config.yaml
head_dim: 128
norm_eps: 1e-06
rope_fraction: 1.0
init_std_down: 0.00364
warmup_steps: 420
MLP neurons of a small language model. Each row is named by its layer, matrix (down: output weights) and neuron, and shows model dimensions 213-308. Each number is 128 + 24 x the weight over its row's rms, rounded and kept within 0 to 255. A neuron's up and down rows have the sign that makes its largest values positive.
A block is one neuron, or neurons of one layer that tend to fire together. After each block is what it responds to, as a language model described it from the Wikipedia text at the highest values.

L2.down276 [137 160 165 132 111 126  78  89 128 109 158 130 165 140 127 156 154 121 117 120 132 127 131 130 159 124 124 107  80 149 127 120  97 126 117  70 159 147 147 146 132 117 169 117 133 136 148  99 123 143 168 170 103  75 124 177 105  62 169 140 105 117 105 105 152 112 132 151  93  94 103 137 145 125 125 127 132 148 130 132 116 116 131 113 158 125 117 104 129 160 139 133 123 110  98 130]
L2.down280 [ 98 115 102  93 127 130 128 116 118 110 136 115 134 118 150 126  93 167 124 131 165  98  69  94 142 147 139 127 106 108 149 104  96 138 117 119 155 108 173 114 134  91 156 130 155 103 102 128 145  85 110 108 147 136 139 126 129 155 101 117 122 132 153  70 146 153  91 140  82 144 112 112 112 153 109 142 109 126 146 110 124 124  91 138 167 147 114 120 139 165 137 136 108 128 109 134]
L2.down495 [130 129 146 138 137 100 112 148 106 156 142 169 142 105  94 186 141 110 129 115 121 151 158  96 141 137 135 137  94 140 141  86 114 101 108 110 153 151 123 145 120 172  78  94 117 169 137 180 110 126 105 131 111 148  85 100  69  99 126 183 113 134 130 112 117  69 150 120 120 120 118 127 111 106 134 114 126 156 126 112 150 137 148 123  86 105 139  73 109 142 104 126 152 151 125 152]
L2.down729 [153 184  95 176 110 157 116 112 138 118  98  98 164 115 149 112 119 127 113 141 156 105  83  83 138  86 103  95 107 156 129 135 118 164 186  91 114 108 116 155 105  85 132 138 138 147 123 125 123 155 186 143 158 127 124 128 138  87 147 146  83 115 126 116 155 142 144 142 119 133 123 129 151 135 139 119 144 143  95 118 137 182 143  67 170 146 109 115 118  88 135 160 121 148 153 110]
L2.down1041 [127 132 136 133 139 116 150 120 118 145 105 126 111 124 119 116 140  97 120 117  76 107 125  95 124 140 129 129 158 137 139 134 125 111 156  94 130 156 102 183 111 124 134  92 106 109 143 103 130 126 141 140 111 121 116 127 119 113 173 136 121 132 152 116 155 143 143 127 113 119 136 105 123 105 132 112 139 101 148 130 110 128 130 102 174 112 107 100 129 109  73 125 166 191 111 127]
L2.down1197 [159 104  89 135 137 113 176 118 126 130 123 140 181 132  76 142 127 133 154 148 122  94 137 119 117 113  92 137 139 121 135 159 131 148 100  92 144 111 153 135 140 137 133 137 114  80 103 138 105 158 126 153 105 100 150 128 114 126 128 132  86 151 130 109 173 135 117 159 125 144  84 123 147 113 159 135 141 111 153 110 124 160 145  79 104 125 143 119 165 142 150 114 118  66  99 148]
L2.down1366 [128 146 184 141 158  99 128 149 140 142 135 129 178 135 110 101 120  82 115 119 124  86 157 134  92 108 149 129 121 119 154 114 118 131 128 125 106  57 151 173 114 164 133 129 113 110 154 104 139 125  85 156 170  97 110  98 106 150 144 100  96 106 138 121 147 131 104 104 129 140 149 168 123 148 150 121 113 140 144 128 136 105 157 119 138 119  95 135  88  86 159 142 173 197 118 177]
L2.down1386 [ 92 127 133 149 141  74 136 142 150 131 165 137 215 105  55 130 154 137 121 114 134  93 118 125 166 131 104 119 113 165 164 138  71 148 141  43 138 146 143 105 132 129 155 119 144 110 145 120 143 174 152 147 116  97 130 126  87 139 162 131 124 161 163 112 150  87 148 151 113 153 119 116 132 139 109 123 122 125  96 117 139 134 135 104 125 127 138 141 113  98 136 149 149  99 136 115]
Responds to: Career role appointments

L3.down239 [142 106 152 125 119 136 103  94 108 144 125 112  89 130  33 127 122 149  92 129 108 133  94 117 137 103 121  97  75 135 101 118 148 103 117 162 130 129 114 134  85  91 166 171 112 102 142  99 151 138 173 102 160 104 150 105 166 142 137 123 136 128 143 135 156 109 142 116  92 153 135 121 115  69 113 136 138 106 158 102 130 100 107 105 142 118 104 134  85 116 121 106 201 133 123 135]
L3.down542 [131  78 137 150 153 168 115 148 126 111 124 111  38 113 129 145 144 140 132 107 115 142 120 108 142 153 124 143 101 139 210 105 140 114 111 113 128 158 130 147 175 169 165 128 106 153 135 123 139 150 123 160 119 125 114 145 168 100 164 168 141 123 134 120 157 146 103 154 110 137 133 136 139 122 146 126 133 129 167 158 111 186  94 125 153 168 128  64 131 129 122 132 171 149  88 125]
L3.down616 [130  99 143 107 118 130 103 178 147 110 139 146 115 149 105 124 150 137 171 145 143 154 107 138 184  96 136 102 122 109 184 145 172 115 107 163 134 149 152 153 152  97 131 170 137 127 120 116 125 114 125 133 132 135 115 109  96 121 114 110 135 156 106  83 157 148  95 123 153 146 156 139 167 116 157 128 129 121 125  93 126 155 115 113 104 181 168 114 100 136 114 145 124  93 142 167]
L3.down789 [129 163 153 167 133 110 127 106 125 120  98 123  80  90  88  69 128 116 156  94 144 140 114 147 143  79  81 106  98 139 195  93 110 137 142 102 166 142 146 107  87 141 119 118  72 128 124 117 137 115 151 123 137  96 122 156 117 112 128 134 130 128  96 138 122 129 112 117 121 177 129 129 130 120 135 157 127 161 127 127 103 119 108 141 152 143 103 104 132 121 169 116 138  92  93 125]
L3.down1066 [115 108 138 136  77 147 155 149  71 111 120 120  83 168 110 120 154 190 169  97 158 108 113 121 151 138  97 106  90  86 160 139 121 110 123 132  75 107 114 129 143 138 129 164 127 126  67 168  82 129  89 152 164 106 109 140 108 171 121 110 119 152 139 106 165  83 119  81 115 164  86 123 125 138 147 147 159 170 101 107 189 143 108 117 121 120 128  98 137 162 157 126 109 160 131 131]
L3.down1073 [148 115 159  86 134 119 162 208 141  97 137 176 190 171 107 121 147 158 151 128 119  94 140 137 161 126 130 141 105 102 144 116  87 104 100 137  97 178 148 113 143 153 172 138 153 139 147  93 143 164  60 159 129 127 143 144 109 148 132 140 111 138 141 106 149 114  92 109 103 106 112 114 135 121 120  84 152 130 143 118 149 114 129 127 121 121 101 112 114 125 133 121 154 140 106 180]
L3.down1133 [142 141 140 137 160 162 123 145 132 144 192 128  23 157 107 166 126 170 144 117 123 107 110 132  85  88 114 160 108 122 131 107 150 108 112 127 148 136 137 130 141 104 125 112 128 133 132 161 121 171 135 156  82 139 148 149 105 107 107  99  93 131 128 131 143  66 135 113 148 142 105 134 152 133 147 142 145 174 123 169 145 159 123 113 132 134 141  84 155  99 112 156 125 115 140 127]
L3.down1519 [116 126 153 103 111 145 146 150 165 109 107 135 163 119 116  80 157 108 157 119 159 136 177 108 132 132 152 188 111 123 164 116 145 118 131 122 106 119 124 149 144  76 112 107 138 106 132 138 126 121  99 111 124 144 112  75 126 119 143 165 134  93 119 130  97 129 170  91 163 139 122 112 161 106 111 154 114  91 180 100  88 145 129 176 150 131 121 135 203  88  61 146 139 133 105 135]
Responds to: Object pronouns after verbs

L2.down271 [131  86 149 113 163 104  96 122 133  99 162  99  86 125 128 153 143  94 132  94 106 142 116 109 153  91  92 156 117 107 135 119  91 160 129 163 134 119 138 122 151 124 122 119 122 161  94 143 154 111 105 139 120 117 142 123  89 139 137  99 139 143 132 114 127 132 135 140 134 122 158 129 122 102 136 105 126 127  94 142 137 167 154 129 137 119 113 105  94 122 120 102  94 159 101 149]
L2.down386 [ 85 129 133  94 169  95 129 117 139 125 197 149  93 114 121 166 127 102 130 124 127 160 142 142 195 127 136 103 135 130 113  80 132 155 152 131 136 112 121 130  87 145 131 168 148 153 133 163 126 107  96 149 168 102 100 136 128  95 157 100 150 139 123 127 169  86 117 124 111 138 115 143 178 137 121 146 123 106 123 130 126 102 114 118 122 141 154 133  96 105 163 122 120 125 152 128]
L2.down513 [142 169 157 142 151 141 123 114 140 130 168 111 110 126  93 119 201 174 114 135 115 143  75 120 152 179 121 128  77 137 109 126  93  89  85 156 132 113  96  95 123 127 133 146 131 130 117 123 101 130 120 108 175 166 130 175 116 116 142 143 146  70 150 139 149 117  97 102 148 120 142 142 159 151 106 142 124 110 128 140 135 125 106 141 155 122 135 117 134 113 153  89 157 146 148  76]
L2.down715 [100 145 142 143 108 120 100 113 153  89 131 123 121 111 136 136 117 133 115 138 187 143 106 127 140 134 136 133 124 127  96  99 103 115 153 125 135 133 137 127 109 157  99  88 126 150  83 130 143 138 138 159 112 105 137 147 147 143 148 144 156 123 109 125 157 140 105  93 124 142 166  92 141  78 151  97 176 124 102 126 126  85 136 144 149 168 136 147 134 102 105 114 114  92 103 167]
L2.down919 [128 125 139 102 105  85 116 125 162 149  99 138 127 118  77 120 187 108  93 144  83 130 144 132 163 132 137  96 149 151 122  90 123 106 132 117 111 155 161 167 120 117 144 143 145 116 129  88 109  82 107  83 173 134 107 148 122 103 116 153 126 115 127 130 145 177 114 135 157  75 138  90 104 130 109 155  96 113 117 123 115 119 113 140 138 136 149 111 113 102 170 125 113 122 132 122]
L2.down928 [137  70 116 103 101  95 172 102 163 117 166 117 109 110 118 114 122 138 126 112 133 104 169 139 146 114 118 138 139 106  94 124 119 165  96 109 106 160 136  98 119 158 128 144 146 140 135  65 146 138 115 111 145 146 134 121 152  74 147 114 102 133 167 119 137 154  92 163  75  78 110 157 145 161 130 106 111 127 114 133  91  94 111 149 137 120  94 131 162 133 166 123 132 128 136 152]
L2.down1057 [101 154 102  66  80 157 110 108 150 131 143 138 107 115 128 122 167 150 105  88 108  90 135 149 136 117 129 134 112 136 121 156 130 141 155 109 160 112 154 101 130 127 138 134 114 185 104  93 126 119 139 147  93 150 112  96  77 145 153 127 154 152 127 138 123 117 103  61 107 159  96 148 150 128 128 113 150 148 119 101 138 151 124 136 161 144 147 110 139 123 143  94 134 107 116 155]
L2.down1675 [158 134 127 131  88 103 118  81 165 141 151 144  98 126 116 131 116 138 123 105  95  92 159  96 114 153 144 110 143 102 108  91 110 122 142 110 148 135 185 117 126 140 121 147 107 117 100 150 147 162 146 141 115 128 113 113 169 134 137 112  86 127 136  85 166  90  91  96 148 121 120 107 116 128 102 152 176  95 155  92 120 139 113 134 135 158  83 128 158 131 107 104 148 160 102 150]
Responds to: Competition stage words

L2.down524 [131 145 122 165 100 144 142 138 144 153 131 171 128 153 102 119 134  90 126 142 116 116 145 157 150 151 148 151  88 151 167 175 135 189 153 104 133 129 166 101 109  46 141 138 115 116 119 134 109 130 120 127  76 158 113 122 135 100 124 111  79 129 129 181 132 125  96 146 144  79 175 151 136  94 114 153 123  86 128 127 147 154 173 150 130 139 122 108 136 101 142  93 168 128 125 183]
L2.down572 [101  92 159 115 134 128 116 101 177 119 153  92 114  86 133 136  91 137 123 130 111 143 161 102 149 119 141 122 107 133 105 152 123 113 120 103 132 106 130 122  96  89 117  99 128 132 115  95 127 124 110 116 161 103 136 112 167 127 101 134 152 100 130 116 117 153 119  91 160 181 160 109 117 154  95 130 152 135  89 114 114 143  96 144 134 157 112 124 114 148 122 161 137 109 104 126]
L2.down961 [119 122 146 134 170 122 124 172 141  78  91 122 163 132 124  96 163 142 139 102  98 139 163 162 110 114 138 112 137 139 155 107 129 129  87 109 129 146 133 164 118 132 102 128 125 124 130 108 124 141 106 120  99 128 116 157 136 175 138 159 159 138 133 131 144 108 113 121 125 162 149 181  98 116 162 145 119 101 152  98 131  89  88 164 142 128 116 116 148 166 142 102 112 126 126 108]
L2.down1006 [119  70 165 128 130  74 141 128 117 136 111 139 126 139 117 129 142 143 101 142 176 152 118 133 151 165 138  97 124 114 180 116 166 139 131 141 189 160 128 112 124 145 133 121  85 118 114  84 178 133 139 129 106 126 135 158  99 145 165 157 143  96 110 115 134 112  93 122 130 123 131 118 165 139  90 144 149 129 141 145 134 154 133 161 102 157 100 166 158 128 144  97 143 138 122 143]
L2.down1018 [145 185 173 174 146 111  91 154 122  84  89 194 149 144 154 138 148 105 137 117 145 147 133 161 123 129 154 134 138 138 130 104 105 114 145 131 109 141 160 114 159 100 143 141 142 142 135 119 164 115 125 101 163 146  98 114 160  63 113 137 112  97 129 146 143 154 112 147  92 154 148 121 133 147 147 156 144 135 110 119 166 161 130 100  77 130 150 108 135 137 126 107 163  80 126 132]
L2.down1024 [138 125 133 132 156 124 138 118 105 114 104 141 149 141 136 113 130 137 146 134 140 125 101 112 128 155 165 118 120 138 117  95 109 169 121 125  97 107 149 142 116 109  87 140  96 111 123 144 143 133 117 120 115 168 101 125 159 105 147 117 163 127 117 111 155 143 117 144 118 137 106 109 124 132 115 142 124 116 135  70 126 126 140 112 157 115 117 171 135 142 169 126 100 132  65  82]
L2.down1082 [120 152 152 147 145 145 105 182 136 149 141 139 103 104 138 133 118 133 124 118 160 140 141 122 114 178 123 150 156 151 108 139 159 110 121  83 108 126 106 137 121 118 107 113  82 137 144 100 163 143 119 137  91 111 101 126 134  90 126 108  95 116  83  99 149 123  98 110  97 150 122 162 130 137 117 105 128 119 123 135 122  93 193  95 156 124 124 125 129 115 153 127 156 119 137 105]
L2.down1446 [114 132  59 133 170 157 173 142 158 165 143 140 117 113  92 106 103 143 144 105 139 139 133  88 166 120 155 121 128 113 147 119 113 166  98 140 161 146 155  95 141 151 150 158 130  89 138 121 122 131 124 150 154 146 116 156 121 130 147 118 159  85 111 132 131  81 183 132 136 132 130 143  99 139 107 137 124 107 142 131 184 122 157 127 112  84  82 116 105  75 123 183 146 148 175 136]
Responds to: Object pronoun after verb

L3.down25 [142 117 119 146 123 117 131 126 109 103 128 112 154 173 139 140 134  84 156 148 130 111  80 153 145 153 105 102 135 143 132 134  82 105  96 121 136 145 121 168 112  79 183 151 168 142 104 109 154 125  68 141 127  86 113 120 134 113 135 131 130 142 130 146 129 180 125 107 157 117 113 129 123 153 134 117 113 130 137 179 123 142 110 154 128  99 118 100 130 122 134 131  95 152 107 151]
L3.down466 [103 134  98 131 122 156 146 119 118  94 120 134 143 164 139  92 139 118 135 131 125 138 150 128 139 139 108  98 139 118 100 152 112 133 141 125 108  89  93 129 145 106 150 108  95 126 142 135 130 120 118 175 128 103 121 110 139  97 112 194 116  93 172 144 111 128 200 124  94  99 144 117  84 137 111 112 103 125  67 131 150 130 154 123 204 100 100  94 166 136 154 136 144 110  92 140]
L3.down613 [ 92 178 109  88 155 115 139 134 112 117 106 127 120 107 152 137 128 148 165 153 124  84 158 119 155 186 113 132 113 144  76 124 165 114 104 122 104 151 104 106 114 127 114 165 123 165 126 120 124 135 145 142 158 148 134 106 172 159 113 133 114  97 139 102 129 102 127 160 133 167 126 130  72 138 148  98 124 145 125 115 128 145 173 142  88 120 106 122 154 137 158 144 164 104 162 138]
L3.down920 [140 142  90 142 133 123 148 110 139 145 109 139 198 134 117 159 154 175 136 115 136  96 131 116 114 180 148 108 119 116 124 161 142 100  96 149 128 101 139 118 123 159 128 142 115 112 131 109 112 139 107 142 127 111 126 148 109  95 119 116 116 118 136 146 143 116 162 124 109 114  99 134 152 140 142 101 132 122 130 103 155 117 127 118 153 134 177 159 181 145 127 143 128 137 138 117]
L3.down980 [ 90 108 118 121 122 119 123 125 108 132 157 133 153 111 151 141 130 130 124 115  84 125 112 130 139 135 116 134 143 150  66 166 143 129  99 165 144 147 123 154 134 142 111 125 120 149 113  77 116 127  95 129 139 121 110 112 109 130 124 129 104 109 115 106 136 133 138 123 157 139 140 147 107 164 112 101 166 103 132 146 130 103 124 142 104 134 130 136 151 156 142 101 150 140 115 148]
L3.down1089 [130 110 139 120 141 109 136 151 126  97 154 120 217 135 127 118  82  99 131 157 160 140 149 134 135 155 126 108 118 140 177 142 113 107 128 151 103 110 133 131 127 122 142 128 174 118 116 128 127 155 124 150 105 108 116 177 152 102 146 139 121 131 148 126 155  95 124  92 109  80 105 117 166 125 125 113 152 129 131 132 147 147 100 153 132 136 137 187 159 100  98 175 108 112 115 159]
L3.down1371 [128 147 160  99 181 118 148  93 147 138 175 105 164 151 103 119 141  91 126 105 158 129  95 127 122  94 123 139 123 150 147  91 120 177 117 105 129 133 118 130 129 120 153 135  98 163 146 131 123 137 174 153 110  98 136 116 119 133 154  93 110 140 157 109 147 144 111 121 122 132 139 141 156 152 112  86 120 159 140 104 146 149 152  86 128  70 121  99 149 134 115 111 135 112 115 138]
L3.down1679 [ 96 137 111 107 116 141 118 165 140 152 122  90 173 136 129 146 144 138 151 107 125 149 107  88 174  93 104 143 145 115 142  80 107 113  94 119 104 121 140 113 116 123 129 164 139 184 139 100 162 118 119 112 139 164 162 114 113 130 145 140 102 150 124 140  82 107 114  89 177 126 125 137 151 143 121 132 137 149 161 101 142 178 144 130 128 108 150 125 173 132 170  96 112 151  91 118]
Responds to: Role or rank transitions

L3.down89 [149 147 139 107 111 152 120 125 186 145 104 157 135 125 151 152 169 151 130 139 140 161 124 125 134 105  99 138 129 109  99 160 134 119 152 145  98 102 140 128 122 120 168 170 127 124 113 102 134 141  92 131  89 134 103 135 162 117 134 138 112 129  90  99 138  96 114 113 186 125  69 129 143 114 137 106 148 152 123 128 144 127 161 138 125 104 126  98 138 143 139 158 166 123 104 119]
L3.down544 [ 78 141 100  64 131 135 144 183  69 107 146 131  85 137 156 116 106 140 101 134 154 135 171 155  90 111 121 126 104 158  94 116 141 135 113 115 129 119 135  68 134 100 131 122 151 135 106 103 119 128 122 135 165 100 115 117 140 117 154  84  92 125  82  91 139 136 123 107 132 138 166 170 176 152  78 106 142 146 113 103 131 165 154 153 111 118  97 147 123 102 119 100  94 134 137 145]
L3.down568 [190  98 120  91 123 140 137 133 138 109 146 133 162 188 114 125 122 133 129 126 135 142 115 132 128 147 107 180 159 101 114 169 146 151 151 143 150 149 160 115 170 138 128 146 141 126  95 180 150 114 127 133  83 131 103 110 144 135 130 138 143 129 150 140 142 141 121 152 143 138 136 116 165 168 100 138 127 112  90 162 167 167 146 141  74 134 122 127 123  92 137 119 112 104  87 131]
L3.down777 [107 172 158 171  98 142 134 133  99 134 131 112 176  99 137 106 146 131 144 150 151 144 108 129 113 114 126 113 168 116 130 135 106 101 124 104 140 133 131 166 126 141 118 181 135  82 108 126 142  99 105 104 137 153 112 131 142 149 143 106  96 124 158 129 103  70 105 102 133 141 128 168 121 115 117 111 140 160  99 157 134  95 120 166 135 111 153 146 122 113 110  94  82 126 113  97]
L3.down990 [126 108 133 125 122 116 116 101 109 112 105 143 104 129 153 128 113 144 115 128 136 102 138 158 135 140 125 144 134 163  93 119 102 139 109 141 115 134 145 136 131 123 174 128 114 113  93 147 136 117 149 106 123 108 147 119 113 101 147 155 163 131 168  96 109 113 146 153 138 127 103 104 136 149 105 122 128 123 117 168  73 159  76 131  89 127 103 134 108 116  73 130 163 111 129 129]
L3.down1027 [114 112 157 141 130 128 148  91 127 126 133 123 156 157 118 152 175 152 132 147 167 146 116 109 132 148  82 165 123 140 137 155 118 136 174 140 145  82 142 138 143 126 139  87 134 124 130 127 113 107 164 136 113 147 141 163 128 139 119 129  95 148 135 119 135 114 143 120 158 183 135 106 106  83 140  89 146  88 127 154 118 121 131 119 112 149 167 145 155 142 132 129  99 119 142 137]
L3.down1338 [148  91 137 114 137 123 126 185 140 133 118 127  92 144 114 123 143 179 119 119 181 128 102 137 127  91 118 140 135 139 139 131 120 131 144 123  75 110 174 145 138  96 137 136 117 117 120 117 143 130 113 110  71 124 126 115 131 117 119 129 113 159 121 102 157 159  93 134  93 132 119 169 142 153 104  93 167 141 144 175 116 130 138 157  86 119 119 101 128 136 124 117 117 138 140 155]
L3.down1382 [133 130 157 117 107 132 137 125 151 117 115 128 174 105 106 140 114 111 128 123 132 114 131 181 143 118  93 162 146 140 106 112 106 118 149 164  90 139 160 161 131  96 128 110 178  81 130  90 154 136 118  77 101 143 103 104 115 135 143 137  74 147 159 157 152 124  96 117  90 101  75 126 159 165  79 138 129 109 105 128 115 112 134 162 106 133  86 173 136 115 149 133 125  83  89 111]
Responds to: Lead-sentence verb after subject

L2.down124 [114 118  99  79  98 138 141 143 127 102  88 136 114 165 112 149 124 182 123  96 174 141 149 132 146 125 116 116 146 161 147 137 127 120  96 132 115 150 148 120 130 161 157 119  90 101 123 133 165 149 112 142  97 130 121 172 110 118 119 169 101 156 124 160 140 104 143 118 124 129 131 156 118 107  87 124 112 116  78 158  98 161 181 127 104 167 147 112 131 143 133  71 120 126 151 128]
L2.down311 [166 138 128  87 133 120 103 188 122 140 143 122 145 152 113 126 159 136 126 125 130 117  78 129 138 153 123 155  88 102 116  91 141 119 122 186  96 123 113 128 122 153 162 127  81 118 118 118 148 107  96 124 124 108 129 164 130 118 107 144 136 117 100 132 112  93 127  91 148 161 110 118 140 118 142 141 126 159  98 134 144 115 114 136 146 159  94 131 151 140 173 111 112  90  79 127]
L2.down409 [138 133 115 104  89  95 157 149  96 126 148 144 119 119 120 167  90 117 133 136 111 107 138 142 165 133  43 147 133 143 141 118 109 144  48  91 121 162 176 105 132 126 127 139 118  99 130 110 116 124 104 104 122 137 132 125 142 161 105 126 148 131 146 127 126 150  99 122 137 128  68 153 128 109  91 128 144 124 135 133 149 158 131 145 135 134 149 121  93 154 127 137  59 160  79 105]
L2.down480 [108 144 140 128 130  98 109 146 139 115 119 146  40 127 149 122 103 164 121  95 166 138 134 130  99 155  90 149 153  73 130 176 103 107  98 135 137 117 112 154 156 111 163 162 104  63 113 142 157 134  91  84 110 130 152 176  97 149 129 142 135 151 118  90 106 120 118 140 133 122 117 151 114 144 132 134  92 124  96 111 119  96  75 150 116 114 130 131  98 153 135 147 105 126 135 161]
L2.down540 [149  98 102 160 141 103  70 155 129 130 125 121 176 102 136 124 140  81 116 166 113 127 129 114 169 137 145 135 116  91 144 125 135 116 133 153 109  98 169 153  91 143 103 181 103 113 129 129 115  95 102 140 118  69 169 111 110 107 117 123 138 126 135 156 147 142  69 140  99 113  74  98 146 157 167 109 114 152  99 157 145 112 115 135 125 145 159 134 144 181 148 120 149 145 115 109]
L2.down766 [120 107 106  68 131 138 162 145 106 146  97 117 140 160 126 157 128 109 117 116 158 160  98  88 167 137 135 146  99 138 100 149 120 155 168 143 169 136 175 168 110 134 125 127 100 123 113  68 124 129 112 150  95 159 129 123 104 146 148  86 163  92 101  99 176 144 142 128 124  86 121  95 163 137 119 137  99 107 115 157 131 166 113 144 124 106 113 124 120 134 143 110 169  99 125 106]
L2.down1021 [121 155 117 160 149 126 133 179 127 120 123 109 126 143 141 125 135 137 142  95 120 112 131  99 117 147 133 144 159 178 151 104 116 125 157 145 157 121 146 139 134 103  82 105 154  89  89 123 144 131 166 135  87 134 139 121 134 119 161  96 114 148 109 120 134 127 110 108 129 134 141 106 142 130 138  69 143 113 115 113 113 164 152 106 115  96  73 144 131  99 114 151 164 170 116 127]
L2.down1709 [107 143 108 120 112 137 135 155 114 134 107 127 120 178 129 127 118 141 139 125 149 132 107  86 167 147 125 148 102 118 181 133 105 136 140 195  84 131 145 135 107 127 151 168 101 144 128 135 110 161 130 125 125  97 113 114 113 127 151 166 131 154 153 122 100 137 165  98 112  98 138 128 117 113 123 137 150 160  98 129 107 131 103 143 115 124 118 133 128 126 110 127 165 112 140 127]
Responds to: Lead-sentence copula